From a checkpoint of a small transformer trained on Wikipedia: biases, 4147 steps.
MLP neurons of a small language model. Each row is named by its layer, matrix (down: output weights) and neuron, and shows model dimensions 32-159. Each number is 500 + 40 x the weight over its row's rms, rounded and kept within 0 to 999. Numbers have three digits each. A neuron's up and down rows have the sign that makes its largest values positive.
A block is one neuron, or neurons of one layer that tend to fire together. After each block is what it responds to, as a language model described it from the Wikipedia text at the highest values.

L8.down228:561541532401519550473461522509464518481454431527483562592515505512517542420488494506578475477582436520542508504483554546461461490515410487514481465469379500458537430517528499485457473473509481489514520535583503537482509491459543491519479493502454490467494502521578571524476512463499515473459498496520476464502511477547496480545482452513483479501501480471473483491481476461518541416483
L8.down277:460502460478514488447482532478520534552479493447447477481596619588529493493530535493550527553479475534472554500449475556481499416442536515549555499555481485490502519522518520491494459530558484559450499504468495518519533463531517490551366466488477569508536556547536490516514528502535523505418508542494505479493482519522457508544480495486518545514523538572416567559428544462548410475485
L8.down916:545470534473517502476529491488483568512524520477536546541514578497512556475510528444444489565589481511536476549532454552532450496497503531531483459545560546528468519446515530475499443496512518534485575515474462478513528522478574555556494522459479501471489468447497446500391424560554521488440448476510477521543479545459509539564454495533556528504510516538521440432474490501479454456548
L8.down1185:465490496462494526480517505492438482537494401468503478461500528580515456478472495477444529486461500553438508486456472491488444478481556543501521521494459467447512530555482500467437521489558503500527474533548515476544530483469520400469533468522482520389534482499626471547473505482517469526496507539503522468486516463561550477582500566507497530496502493473526511499460505432507435465458
Responds to: The first digit or word of a number giving an amount, often after about, over, or £, such as about 45 miles, 33%, £24.75 million.

L10.down788:450488527468557472465475532505515535513407576579488464469531543542530549568523504539534507458529431542489571446471493487478535554497518521477505529524513511501373529495500479456534531481471500451532420473525549484499519459525531551487457385480461483518419573468532452499516489548449452521509463469566536485507501469490486473440523455495455519513453490470454427445490572518439471505491
Responds to: Final token of a sentence subject, usually a person's surname piece (MacInty-re, Hoff-man, Bates-on), or the next word such as who, has, did not.

L8.down262:510525525515436552508543442523520563519481534427546629503500540543528538513483458476472508537474516488425502456478389530570466522496544540530512461558549514509513486414426549480478491548480543519554489498501508469461531516521517452519522540498528533546513520462504528451459526513514548517483528500537523534455524505520520578521506499537617506580505515469445590488536498571528508500572
L8.down389:393501507451535458479591522501433582522500477452452528499555544517511522406460469472501476472539392502492500537491478579435530497429490538514474510453463554495437590543504516554511525535549558488584478503543527530515555502539597515487483474506471480551478542509552495479499478384522568499502534511464526572493509518502515455515493545529505457490520458539508462517486531430571488549457
L8.down460:415540403489513454477579549506501495500502511494449524530500582518520585467429470499472413592537546500496453493518486476498508502488423464528536439506432505529451488535530525447548544516484460504640474525546405500545492482497521546482520451517493435554605473416510521460494520526460505533486487442517447493517501483441472513408515493450480421441452566514556464501560591447541509517465
L8.down581:546471488486502527476509463493536542534592452436520505501500541539562562519437473489501460540439444498477513560540479545486552536470478437517438513535414470494442443474505523531431496584477505499552500505485476569509507439553554495558550438513504468468579507506475512478499527498448449534450500537479480572548427438520458485538496495466484478500492408425501510501528513503570494486491
Responds to: The last word of a noun or time phrase placed just before the main verb or a comma, as in at that time, these results, in his sophomore years, his early life.

L12.down126:537553367496535480478476527443460499549518521443514521496520494509492525482530510491490527478494441456564465500495484465592520516494455408562513527504526515534477582547473510482492374450445554509489500484450585481524513526538503459540417551505564552478418476465430451493475522453499469466453487491423479529483553506509471510523493497551504543520519462550506454547549558467515497604519
L12.down214:419533491541436444490480573493531510442436521503468485567566537460494571445498496520446565499546513477528509530417405452497560459465517524469536529448499544578521517486504529479458434558511502496497472531517531487575584541488504573508512501520518433552515485554507545507506488533447502483456503511452473520494507452504479473503492490494474513559551593467481521445498507517488559456483
L12.down285:486505446574455474484462509535495505487510497480531477465511497565485467549546433459505482503509709471484485520552568530525557439463545470497520474528512548412513517528433536496495525511526483515537495497501478453476541434497603451472478457519513515528444520518554516481522491469466504464518530515417513516500482519481422430481497491480481455594601467552504530483458505552480530496507
L12.down388:502447483512428472480511554528528547538513480471501534474503503562505525572497523519512426498498346517547444491563519456528514523477543509463500483578576513417421487463541491487550409552484545503482539504431481464512506492535519495489462510474485469467519450505499509506530458488465498524446561530427476562508444485480479515473503530474472506530490449547435481498507507451529486533595
L12.down415:525561535539486505506536478536496489551436466559497512570477535526549494462512505463533505522498584544482518502547489516558512421474502459464503539522553511487531617469519523522531560505551532430556511512440520510512498473503521494451545458563533540526477444518445492508449525543495482480553522458489496574549502506465466526430525542538499504548518542491471528489406444481514528546462
L12.down473:469500537510529463526536479522472478557446494474456515484511512547561491511493485493563493452470513505534498524461472492425495495557504542521479527519504439503556485476524532481434492511544573505467542468500553516534441509544551507545384482453453432505564480470512507486435566489525470460519441502469442511466473500534512475468464543498504426567465555497510471455463540500466505483515
L12.down482:492510399409415523508556507503417539500479481534505498454528428464547566498521505484558460476492448414503481506495555506505530473498458531531489503452497555458506402461503505470511465467462537481418539523513427517473570484512502502458478472444475460413471530553514468484583471457513526512534517523437517568474459534534420538414493426545476465505432535480476545458506476505499519505534
L12.down594:539545442526438497500581452500509451497484465439510399518477495538558474492498444481487518545495539499422535511537519474447471512496550506456527519531463569454531485485548526494488483562470521523517555487439458569450449542534522474484462472539556517503529414557489439480552461517535407460426472441538589482560478486452489530465563489476568495552448514583533436515476497479506562533461
L12.down625:503503471555415556505538521455484506500515411471464547550537549539517466501460486508491482528475469518507537475470498501495534509400601487514428494416451476452471490456496510515534476586482476475537520477571449488541477464480483559476465503459524467512465516447456524479531466417539484513473535477436500509401506486468514524487495501545511484436522534474541510465491513480521535557494
L12.down638:475491520582456456528518492475412508519548467514456501493557510456484495529504580507523542522542564463448529441510483500481513437458505536533488567498525425495555470480544539477546508537476526518500578509521561571557477490547490493478516560535530529473520539472521459503509454576572510563496504459444543504494500483575516410450460587501474520494504503429515469461522497545514551435478
L12.down737:539429553474514517464511486515443504475523484421475412579482551535496528533526436498479485500566445561538486422447441481483426433499520497513473468493484523573473446523428532477411470459553496554457504495517497538527520521450469480499530459467522573541493458465599518469522443481592506482510521522445556426488546445496463503512477506512514511519502478463503500510464431504495426514495
L12.down764:495495517477540509508486542485534515507478484515491472554499489461498494532457494424393469550507512552617527541486495515496481559451520446446480541507582465536533486494490492502527500508562492461482523472510513499476484477471483548570514511439497512484440516545594532540537469494463531495485473496496520455533543551500508505492499542546522538504494532548528515486491456510475531469522
L12.down768:518516522478506517454487491514485468456461426511514467555481514514476461534554493640450535496511554478560537490454544474421513501467551425511501504472463564480470511525490557514462474491474539506493483447546491538527537477500491427544564528515529505502518483587462428498528568464543462621498462520508458511527531446468545562476480491510421463476530461546491477491492528420509473540472
L12.down998:519499513575551433426491554518509589455526503469554537594505428539499470516514486470542445557536531500518529507534520503492436558412488529469473487500475505476495504462502469368508534509481501538473520530555511452537466482466451521486483416579427486492563528563587499383510483537485586542461512447498567512478508548474506521514493543495524504539482538413521508524499479494516487506592
L12.down1080:460567464546535489515543485506554468521443531540527504448532476534569488480483515500516477508533455482404514429418458522566479525549570486528523505481530474536461467477468461507461507469528524474491493485505454534479472524563412484462522537504513479563497486439464475528477539411488485562517542562545497459527438514500530571493437568482474496457478492480429577469438505524440464518489
L12.down1158:483477520537535509462493548492535463520447541474463490512502541498614522582497492501464444496477471602554519478470485472515449486457543490576526493478521526434467550443538503569421510479542458498578513515461418477536467482554456457486446553516483431497549490551519506554565537426474547505514498486515483485512514455534524482456486463498568505534542462497507537520476523493462507556472
Responds to: Digit tokens in numbers, strongest for clock times after a colon (12:30, 5:30 am, 17:00), also decimals, dollar amounts and counts.

L12.down20:562492529588471440508478482545576505541513526506490457498447467500517536591550489497488452510556521506481462472477470529532491516477538425520478525478487532492509534507468470498533486502467507491468548479476477496512490480496499515565545493517490457525462509500526476473517582479450400492485519544473542530508433516442497615553516545519544477431488497549507504529579534478488495480541
L12.down410:497569550538526460540501529479521435526501476475503533481426495552636496450484476472464544521525466509544468506483503478523446497579541465535506516478465488501567467466486502574509431479482461520539436534462540475548518510563511545478468525524443502419500517512527534437434514508498508465543542530511544434467462486545492533524540447539496533536504501494491477433526459478525507578482
L12.down425:535506482476463485569475448525547483462475478546506466539516508442487527475455468494538559519488477527601460439521486461414473418508528538501513555501464402489466483541481524459474495479521492529481528410435457476413479515489535469467587493469475547422480549469522532444527478553461548466445421471518490526542500462498463486467535522513471499494375513527439511526499461508509491524469
L12.down485:574483509455513517520536496569538546514447570543475506521461460475513441484453473553528513431526498512523502556601484536475461509485487454420443429524444524497547542476539507492467480460447468498461466481611455541484441474571518574566458565522555417515535560426468493573554509492534534480525452389458563465473495547461512482514469487569510496432501540516468514436512557466538443582451
L12.down487:440526451505471511499456505488486491536480465466563504491542548501521487470559530449471481446510219517504535485507501483506572528525543539438480501505534497517524480530458519536518443542504558511505510535497509442541449520527456438481474476494498497530535463465452465519509540451413500545451451533517503394532497478506462479524486496503513491470466551558502550480475466499444540560459
L12.down636:524493496499421534481591452582538470499421525417506513558493388545483497436484546490483481517509518497544447460512492463419528526585436544509514461521480494492457490463520497458470519530549509399494582525527464465585510508504515437540529538460493519532461464456481460553548483472475449458570600447488568460545619500513597470535421553493490450573454429446532508520493535543548515541451
L12.down663:531496518426438543453525484523470522547439554447550372535520500468413522515545487478443535483467495510549502489490473463492497489484492460499399444525487531487472512513469513507623476523469458535435512480494430524503397435485469472501564548548514499429567556493493535438524480534493547473496532581493520524460542527508453519501502542516575496540511488498516452434493495539446526534463
L12.down701:472486514536504511437475504510433470532497484548519547430523590543481503516465490510516448513562492476473524526516448481477521538509492470497460450424474479578502488544444473521469461477530464471491480512521455497465506472523499553431549473522548454472487515524392399542490485487530475499507479510524513469503545470457468562500474581515567512457517455476519560523438496494459404464499
L12.down709:475523492510501504459553573495512463407531509426512413582496486500454479508468448520478504534489558360468450475473531518503494442583561529499487509461518555495568463559560433471464440455527488460518551472519529439522551539455555497516547540452493468494486533552473459524539486453496462544500458486477489506511540464436572493546442518479560477444512482452441502452471518565474525435493
L12.down746:540463409481482515525489512456527500485510545434490510532503530529434540472546514483525474425519518503494513488494515514536563499549459482486457482524514526478499450490529492458514463485567503516546525504520507513458464491501524488552491562533501505515479451520473494502557455529493596494488521550542485525541569504531495446495466558521509524450552561498532547478510481520603482523498
L12.down805:532473495473454565512599541508536503497466473426490482438480495503498433448494475489566539494455402569509495497439573436496519512468532566451536483495494552451445495526550502600477561522509432567505525523504557383440524514493563450475591504506505456513464438487462514526519497518482530475504548494470550496481483510519504509502515471473499471507522406485539498476530479534479465530505
L12.down857:454474504426490509483459515513565493528425524503522478568530507465455487501504482489533552544503477480451483416524526501545508504505493478492455462545547531495536473461541457521583525571455454530531504563564544477533583458574479465453508504467560427471496510477499521465500468530513540461543535519502550557500499425557476493497433543480527491501571464560491501441517499462500581563544
L12.down928:508498545552484485555512577563525485572518472547446492538481514481564467498423513526526502422447368500538511487479571481491515532446497558426561487450524516555522458504592490510510533514481479477523512468447458521507482516504526476564476628510436496470542559451452579545470518463448485484502434487566500474459539476482512476459510507551525454511548495470496484484458456471529473426525
L12.down1031:453526544481520476531472543606547462456490482562434546467523503531506495477539493476503522519475428400454545541472537572499572522508518482525447479514524478534556489536519460484512479518505510469469458438395531517414510496387508476468514540466585543513506464478468535476454576426452562477521509510449481514462438498461460468507459519554482528542563539488525562463544503465502572548519
L12.down1102:524478519494520613470547481495548473423451504532458487457468492518488392513503438554464486514430441464487482485487543498535541576529514484560434521460449544554549471546515519507507550488508530484449497476573396491522484513564486530546511513476493495432550507507496440461563429502501461466563466509568498483494483435479442508479521473552503531511493447489521390453465482489478487517534
L12.down1316:433487461545491553565463439461531501506427518486501504515507527494432514531509491507480477482502511509432483504474490520590467501431448523539488501477521483593522555430476493525477471493497453507523522493500442529554524482460528424524486546513430499441435532490464520468562504485489481473630424579392554582461478527454502452459473529495489474472573514503533479487543452519495541487480
Responds to: Forms of be (was, were, is, to be, been) after a person or group subject, just before a passive participle, in biographical or news prose, as in "he was appointed", "were arrested", "was hired".

L12.down0:523472530507520523420490482548508517472471504455445472454457478569475443502483477488522514534467417540560456491455531482528497532490476473500548521528414514513521552487518462506517556545477436489560507472567478541544469497523550460484431569570495527478513484480520490437449467483497494449543526506555510473503493469521492484534500584486524468485505479496523474528451444539528514430535
L12.down110:470535498507528446483504500491519464542549443509448452470496491546501539545537477534510503491461253542552545461522480496454495517517424471449524524476517470512527498531499456480522553543507548526468520483583539460498473454465505510537527557522477438422544555470529527488481498462477446538506467461586483498516531541491493472461469483552495468526459522554513522482519476427519486487406
L12.down179:520541456471492502550475469531482514501531545520487448475467468540425452500469476539452488530467410495515487553503455527502472505534520477544510511492545455476411485513472503532484510503475463496434480513517524528501522487532435480527545455531513468470460538474487464438441509569489556453471495522528499456512536472544465451517487539451428508479568451588570493515479492553488518460482
L12.down290:549480544494524461463567528535451537452463457480536444571479511520559456547523449480459518521451589562491515523497511442488527547482471492482488537577524502537526515500498468503512521492487464483557490537475522529452548380515550535564528476391491491489517500459507565542467541488529506514552518461472498471483483454486541424471500530570515492478467493494494429528494526509503453555427
L12.down448:499571508512563502446534571554525444521477446525478478505571474536504489500429486437516508503490427539524487520467545516451488546509587568511474506479518499428485505486535481522523445421570458486534473500452539492486518497529521544481447489511451524527519556444498546532476447529488483467476447471414450504438533472481411502492482412481499538429538458551470500451559569447512499531478
L12.down517:530491509461515541510528497467417453549478500554521491453524514456479495541527492525459484450561393409484457546460549514514529475474480498494501573495489509532472429477498550485506511472580471463517530499473469501568480460515525526478515575540546513513489453491552553472516523453523507499471494457537428533436560512588557483482500455579580527556514510493519552544518513535466500513587
L12.down523:441555463521520499508521500498542427461428551529522516441487466457451457428451423577594521494469480442464481499527454500465451483433494504442584574461434448479493518520510516485520539547434442534447482576511508508507472454478575570493569563487477516497487581499452488521505492496517547556435511446484499524548515460475496545522504553546467535522527532513433554459486436495489498489506
L12.down607:498559479469516555489493518576467556485536582522425454516527528430491513572525519468474480491501406582423511483506532450486520528463434580505533611486484465493481430541494519618547493453511545482491517526472522525515495547558485512530485492484551436520521462494505482515440449524455521493471467529507511474469487496478484471428499451559568509499481465469450559477519465512555487566449
L12.down845:507517437437495473514501482506511494573477490503501583515541468482485461483505519494555425564441504472415533533510532481558507536552528556470491504559480521459517569482491552559497467494493441488528519485574455481564540526561510497495490424482539502591496533561601541472509503485477525539469429492533377460423487536487469508423541477406440438536513490452500509532514506539473485525497
L12.down892:582461514447570537504452533537462506544431596427520502463508495431429492491533438524576488549544447439587448419473452462561501496480497443449488465490532509526497492501454540542492543465474452524576461527460515451464446544498535507523505520489482498536442474548530488510518555569520479475484458441480446448469440516500506521447562514548592497456505515482515499462466559440546522518498
L12.down1064:530514518427486480470502543513528481498533538525470502520548461535555470469517486487541486486486422544516512506499485473464530512458453460372557484494537520492447551505515545544439459485421452451526482465541491470463474577431543509515506486429539404522555484447537470449473429434468491509502540510485490464503517518499537493490515480508501515398421531553518523515460536402438475486435
L12.down1144:457497483474517576515582525531520428473497523491533448508519509498432500521512492506544529479545367497544555461519519508428608476533608494452489449445500539551544480514523461516484539450575492470473513547507461449525512541494538523489543504451501535461452534575564449492480488533497516485443515509487541489511469551494436500589573554548536528413532437499480512489573540555507523495455
L12.down1182:452494551505520432561558538504511474511522496509515537592424434563501443494467435512511443477458418533498488531499550527552468509499600509471471547527536481449473548455449554531448511495445513556523483467509442451480515441479555459495474540452449454424421513553531500536530561530495595492488470465496524553555515519485501548522509503532511513450472510477496592510577486472505497570455
L12.down1247:441522481548540506502488521391516496477503484480466529543530603551456487505507497460505520563482544447524461493500510446552474497539485509535418575503432448544550495509541531523508465532561515456432445519497478441514509426486448421573542427469494632431498514491520555492540495490470600505502464550474599549458491489577462526505482461514531527502495544527525513458462519487478513466506
L12.down1266:498566497518474474496500478470500521493535483540532480516448460495591561546515501556529564438461430479462464506468416423437481411520478562474519444438506529470531514529532473498484542539492506554501551519462392521416485548491445463544450407496470537414527564464525389482472533506541484546476495482493497530548438506457517512591443523541455518453460454455462490519561540472533496469466
L12.down1299:480538504521503559523520506505507520532471532563534497511471475483567520573493511474518452483530309495507513523486547425540502541509544537501469467502462409471568476518511507503516597549466519441548556509538503574450449488542463468503475492437571499501548474487484485525484540516470490494459548472479500445481451482437632473532502456540494507464544428550499506472494491497488501493528
Responds to: Final pieces of adjectives and abstract nouns, often inside quoted reviews (hilar-ious, simpl-istic, pol-ished), plus whole-word qualifiers like political, economic, social.

L12.down211:502483484498448523520540557527521514544469480482493437515405490527497491502486533555471437491482320518551498518575522565523447441521466489487543510479557514429543488479607485495378428516512455509473489497600608515531555432528568495510520530517484540449525529468463454464480483636490506400505500534536436452492568467404542494578510469485500480496486528478486456581595529449489461453506
L12.down268:541510509530521511506535486515547432572530548532476533516517501562514578509498427461517486516510505466509427477502481508414478502469481512479451554575486479519490434493480496474515443544533504537520557557558518507489448582436511529460573550529434494462526507518500419545494482515512584432429533473479507509466467516486524467488485525459478451562528469548557510502473478513515471496504
L12.down269:509492462421406491421522513459568463413475541440530434457418508516540461510530481459522465449516473573449466438465467465469539490506585513510511553545458500519404523496519478533443519551426517527550493607504476552463445482505492575544472443528474560535437485456525445447545443486469498503418451413474474441473468440555612495455472532456457514428509514503495528520494512494450510488498
L12.down320:519554478514473465479471503502551496511454537493505537532508553547511444464520514558499450369583524496545418518459481497498500482476457537476506484487508412510421517519529465512529495543438493538459498524551495572493474454566488489537458466442518506510405506574546550513413505590555468535493489475446528478442466478475540543449493425535494508470473506507432501463515535522508538534473
L12.down443:479458499487489487421578551524457479572462551471515457496521563498551482473448446538503455506487475481474563484465529589430509453518494467499522437505444491371479548456585459560440464431540463576453478410504572545442485547474481524540444471508505469436491442446509470473461478422488456506455516510513542436489446542499482515470497508511518544525514484510538489523472527483583525596574
L12.down519:463468549465508460517449575519521497518514589495539483463564461491482470555426603494505568467496497498489541485514490503471542512550529518521514484455511461598471529470514478472450442452492510515569577472507576452503490467540463546483452514494557452463522507538478521509526518494480483444472554510442481479533492516474462484510581496566551499501538441417558564468486573438468477520501
L12.down549:538570510513515498461450519430426438567525446458493477492507491518444529469499472448503472470432546515534546481557526525492502584532468527509529629563502503493433482467469520463429535540470510470560508477486542525531526569559549544505485519503491465524443568594462498477528573536547481499443496511479535438478475548495508474557536523483490464487509498517524492488526467510601456495530
L12.down738:500469570559521471491514511487512516489514554498495489452567470527539449493511422418495426583474468406481483560439485480504553485527502483458520556523536406492446549546446544503487511491539468550519441393536538474439516421551454522530454522548525486445555594433518452465448469475522578522459502474534423541520525479556534519492478518502472425539485516474510532431493500442475455414543
L12.down804:390510506572496485506521490481516515535457483505502572524493473557531544571517480513528465504537303477533542477440414502489512523464464460536486454484458468503500547491485453482461488519450398496541491460497474437633487480499522504450539518469524501475466508446591480499484540493522512563424508489522511488528538455475562549487509470478556468468501462518514463481498505495540461541561
L12.down814:527497510471430499475526504528518451536477532475442532551497482509562503508512522571515491522465458506469520550510495459425505551510524493465501547569541465527387504454542449518485502496442455416523476484468504459538506460470485464486470499449465515443533558472443564505503506455439474550405472528470475515511432455504466503478537569464446449517476553406527589495565522480533497489519
L12.down912:421500534482548470499627501472473521470482461496527532475525515554523466550521517455536514520566508498554476525487540526501506565494531482516520538480514579534459461479520528495462475519500474511510413542460467549517525513536511501551550447488508510473452422453454462547512433460519557498485551519483536503514598422538486510470506517462498460509537450492419546438558457436541459558544
L12.down966:571488504449543479465455416502545426504395498490440518393577434512568622470474398560441487458489517488518490397458532497436458438475492565529509493499516538516424496456491441478519501498531593484498457489502495586516452500463417470448564539520464430546403503558495462570488494496505504493503524525541477556472496502493459535525501495491561424481526504552487496535545517529472488546465
L12.down1065:470561523492526507512470461463487532391516468462568549407465545469459491453488535493456478573442446492536574495420478565491464521523431480532489446533450459443484564443511503435493524482453486547464516491486503506483529474503436494498516514445584561517461506528476453502496484522473536511472437463503491474444469390471437525423439511408464509428527498505578613497500513513556472477498
L12.down1068:530514484490520469567483392490497499523530492455509560461474532538492522434459489517467511531496402551472469586446570540541474547470534456479457540517494474454579489473486524487518552527448543481452491516516522538588524466583498483516487437475500528477520486418470532551453391545490454546448479428498441511533466532515442564497514541493517521447515476504495525520556594547481499535531
L12.down1106:548512510520450526459474501519511468544493533538482550539482486483489508526542479600463526537508494475535491482502543530516478535488452494549505488503493544587444497513457531574478503452498490544481571517432508477443496507501391571494546481535588522452497550467462530535449512459582496545572523497501510538506547528526546514531482447509488589505533526492554512530606532467488511478471
L12.down1194:536460504514491422481505506454526462470515521603514510571480457542546487533428521513480600553423383500547453514589463536474500442488527533484457465562556560479558530513471558480521527564517560499559488480454527491441552483554489481604432446490541468482466495495545533561475544507488575499516542517488468491527494449513480529523463478460482520494508514488514471559488536516481486482438
Responds to: Final token of a person's or publication's name acting as sentence subject, often critics in reviews: MacIntyre, GameSpy, Economic Times.

L8.down483:533471575529490528599480561503540475523523496521504524457440454472466518499493433485513502497470437542533507418471460376459519523498569610486504481481470497498503515528504453522446481488455486444460483501505453514495446475595464482461451458523497544493450524504498455393541485539487502461495524486497550406519551569529505578569513427579518458543519576496516541454484420549508470419532
L8.down491:448481417457526477488448528532534502508531462472504476482538523511453528481438477468516490478496516490508461476512546483502549452536489516470469494484475480552503453546528499444487488547478501528528511510554561516526476478562461459523506502416485537524402467522477520455574500489455466484506646506522473496507529476567491494546531531496518499479510423483513539559565517565546542482461
L8.down948:510439484484516474520472444494442520502554525525464542503543497502458467496482488401451523521589471457478553532478499438451462516501481449498491495456453466473489493520507537534562517472515510495554563525543559512479566483462555424539526468581506538519487466448532504461511511546490464529536521431545491530600513511469458508479511414498396454500543492490495482547479468450526544476490
L8.down1252:480563548519522469463439575540445528475534492544501494484518526550547558488505454483501443483534492449440462506563499485508505509541538551521531481531570499502524517496468412454496493485482523417524466526546551563531459496583441497474481441520455477452491555505494469452533419516485529480535505475490427465505448451477475532494560568491499419591471562434446482514535536535499449466444
Responds to: Auxiliaries such as was, were, being, to be right before an expected past participle in passives, e.g. "was constructed", "being developed".

L10.down756:567534441510478400477427501481544507467519523472481485561556512507508390483490416477467427541536525481515528433475512499478497499532457535541552520515488519463481513504520526449475423506603413525537489444541556508439484511526517535416492551512492510424497431538558453542519496457455489497469552486459494558529519531506505500528481480455584484552576505403427487520454456532506456480506
Responds to: Digit chunks inside numbers giving quantities, often after a decimal point or leading digit and before units (3.33 m, 5000 m, 122.5 km); also dates, times, and quantity words (hundred, two, more).

L8.down86:389462483453486518506504543559515540499499526416449448491498535505483457549629499480495427494556374544474519531551506561515537533451514484565577473569576478454488529553502487478488566551511526488472528477446480529534450623517512525581492458488422536460507476512502447474501474511465455498446466526482591497595438483515438538543559454524548501533490425497495523487513510496551445484436
L8.down736:520548479478511582486571496473497543461480481529530453502545507574534523498519579489496507554494455562552503478520411529489500481579541558484462551521511466503535422500530468530479469494471471570486490539501541420517438582423533520431501497491544437465522533494462562576473484433574491528504504516503488520532537462593497525456505457467497474459514416481567533553476507536502470503500
L8.down780:486457514450478514487499570449480574545449570537548540487467501488509445485522521476487518472487266482481504427482502483467577528457437494516472481487614483463456508519435557550467486597522486510462456518441483582506408502596417455529542514537487469528493483535541570452524510477496549543510459446481506506495475486493514512569494492566502543507455481473453569515538460477532467548489
L8.down960:488510460520566496541490456559514550520500519549495530540526514473523523482564529564378519486497442452445557539564512513503517474500496498458512468463513510511507475468408483457472483450481582524434439517534488480499522546542444498530502532542549558475495563460485535518512542498481543540448528553533504503421511519491497561538497495493535466490551510415485552510454476466468447504470
Responds to: Final piece or word completing a noun that heads a noun phrase, often abstract suffixes like -ation, -ship, -ity (coloration, friendship), or plain nouns like temperature, rate.

L10.down437:533458540489509532462495508555471455499487577488447475480517518516473507474452523462524508439441495513530492550408511522497429444477422519502461566490511499457436535499517507481487505475545495487488474545568543497457544462505481621577543527515479469443505535481495495556453483527537542515487481604482493517450560469475510490475470475531546562570485488510491531530426469561523454430502
Responds to: Word pieces or words that finish an adjective or participle modifying a following noun, such as toug-her pitching, dark-er regions, rural woodlands.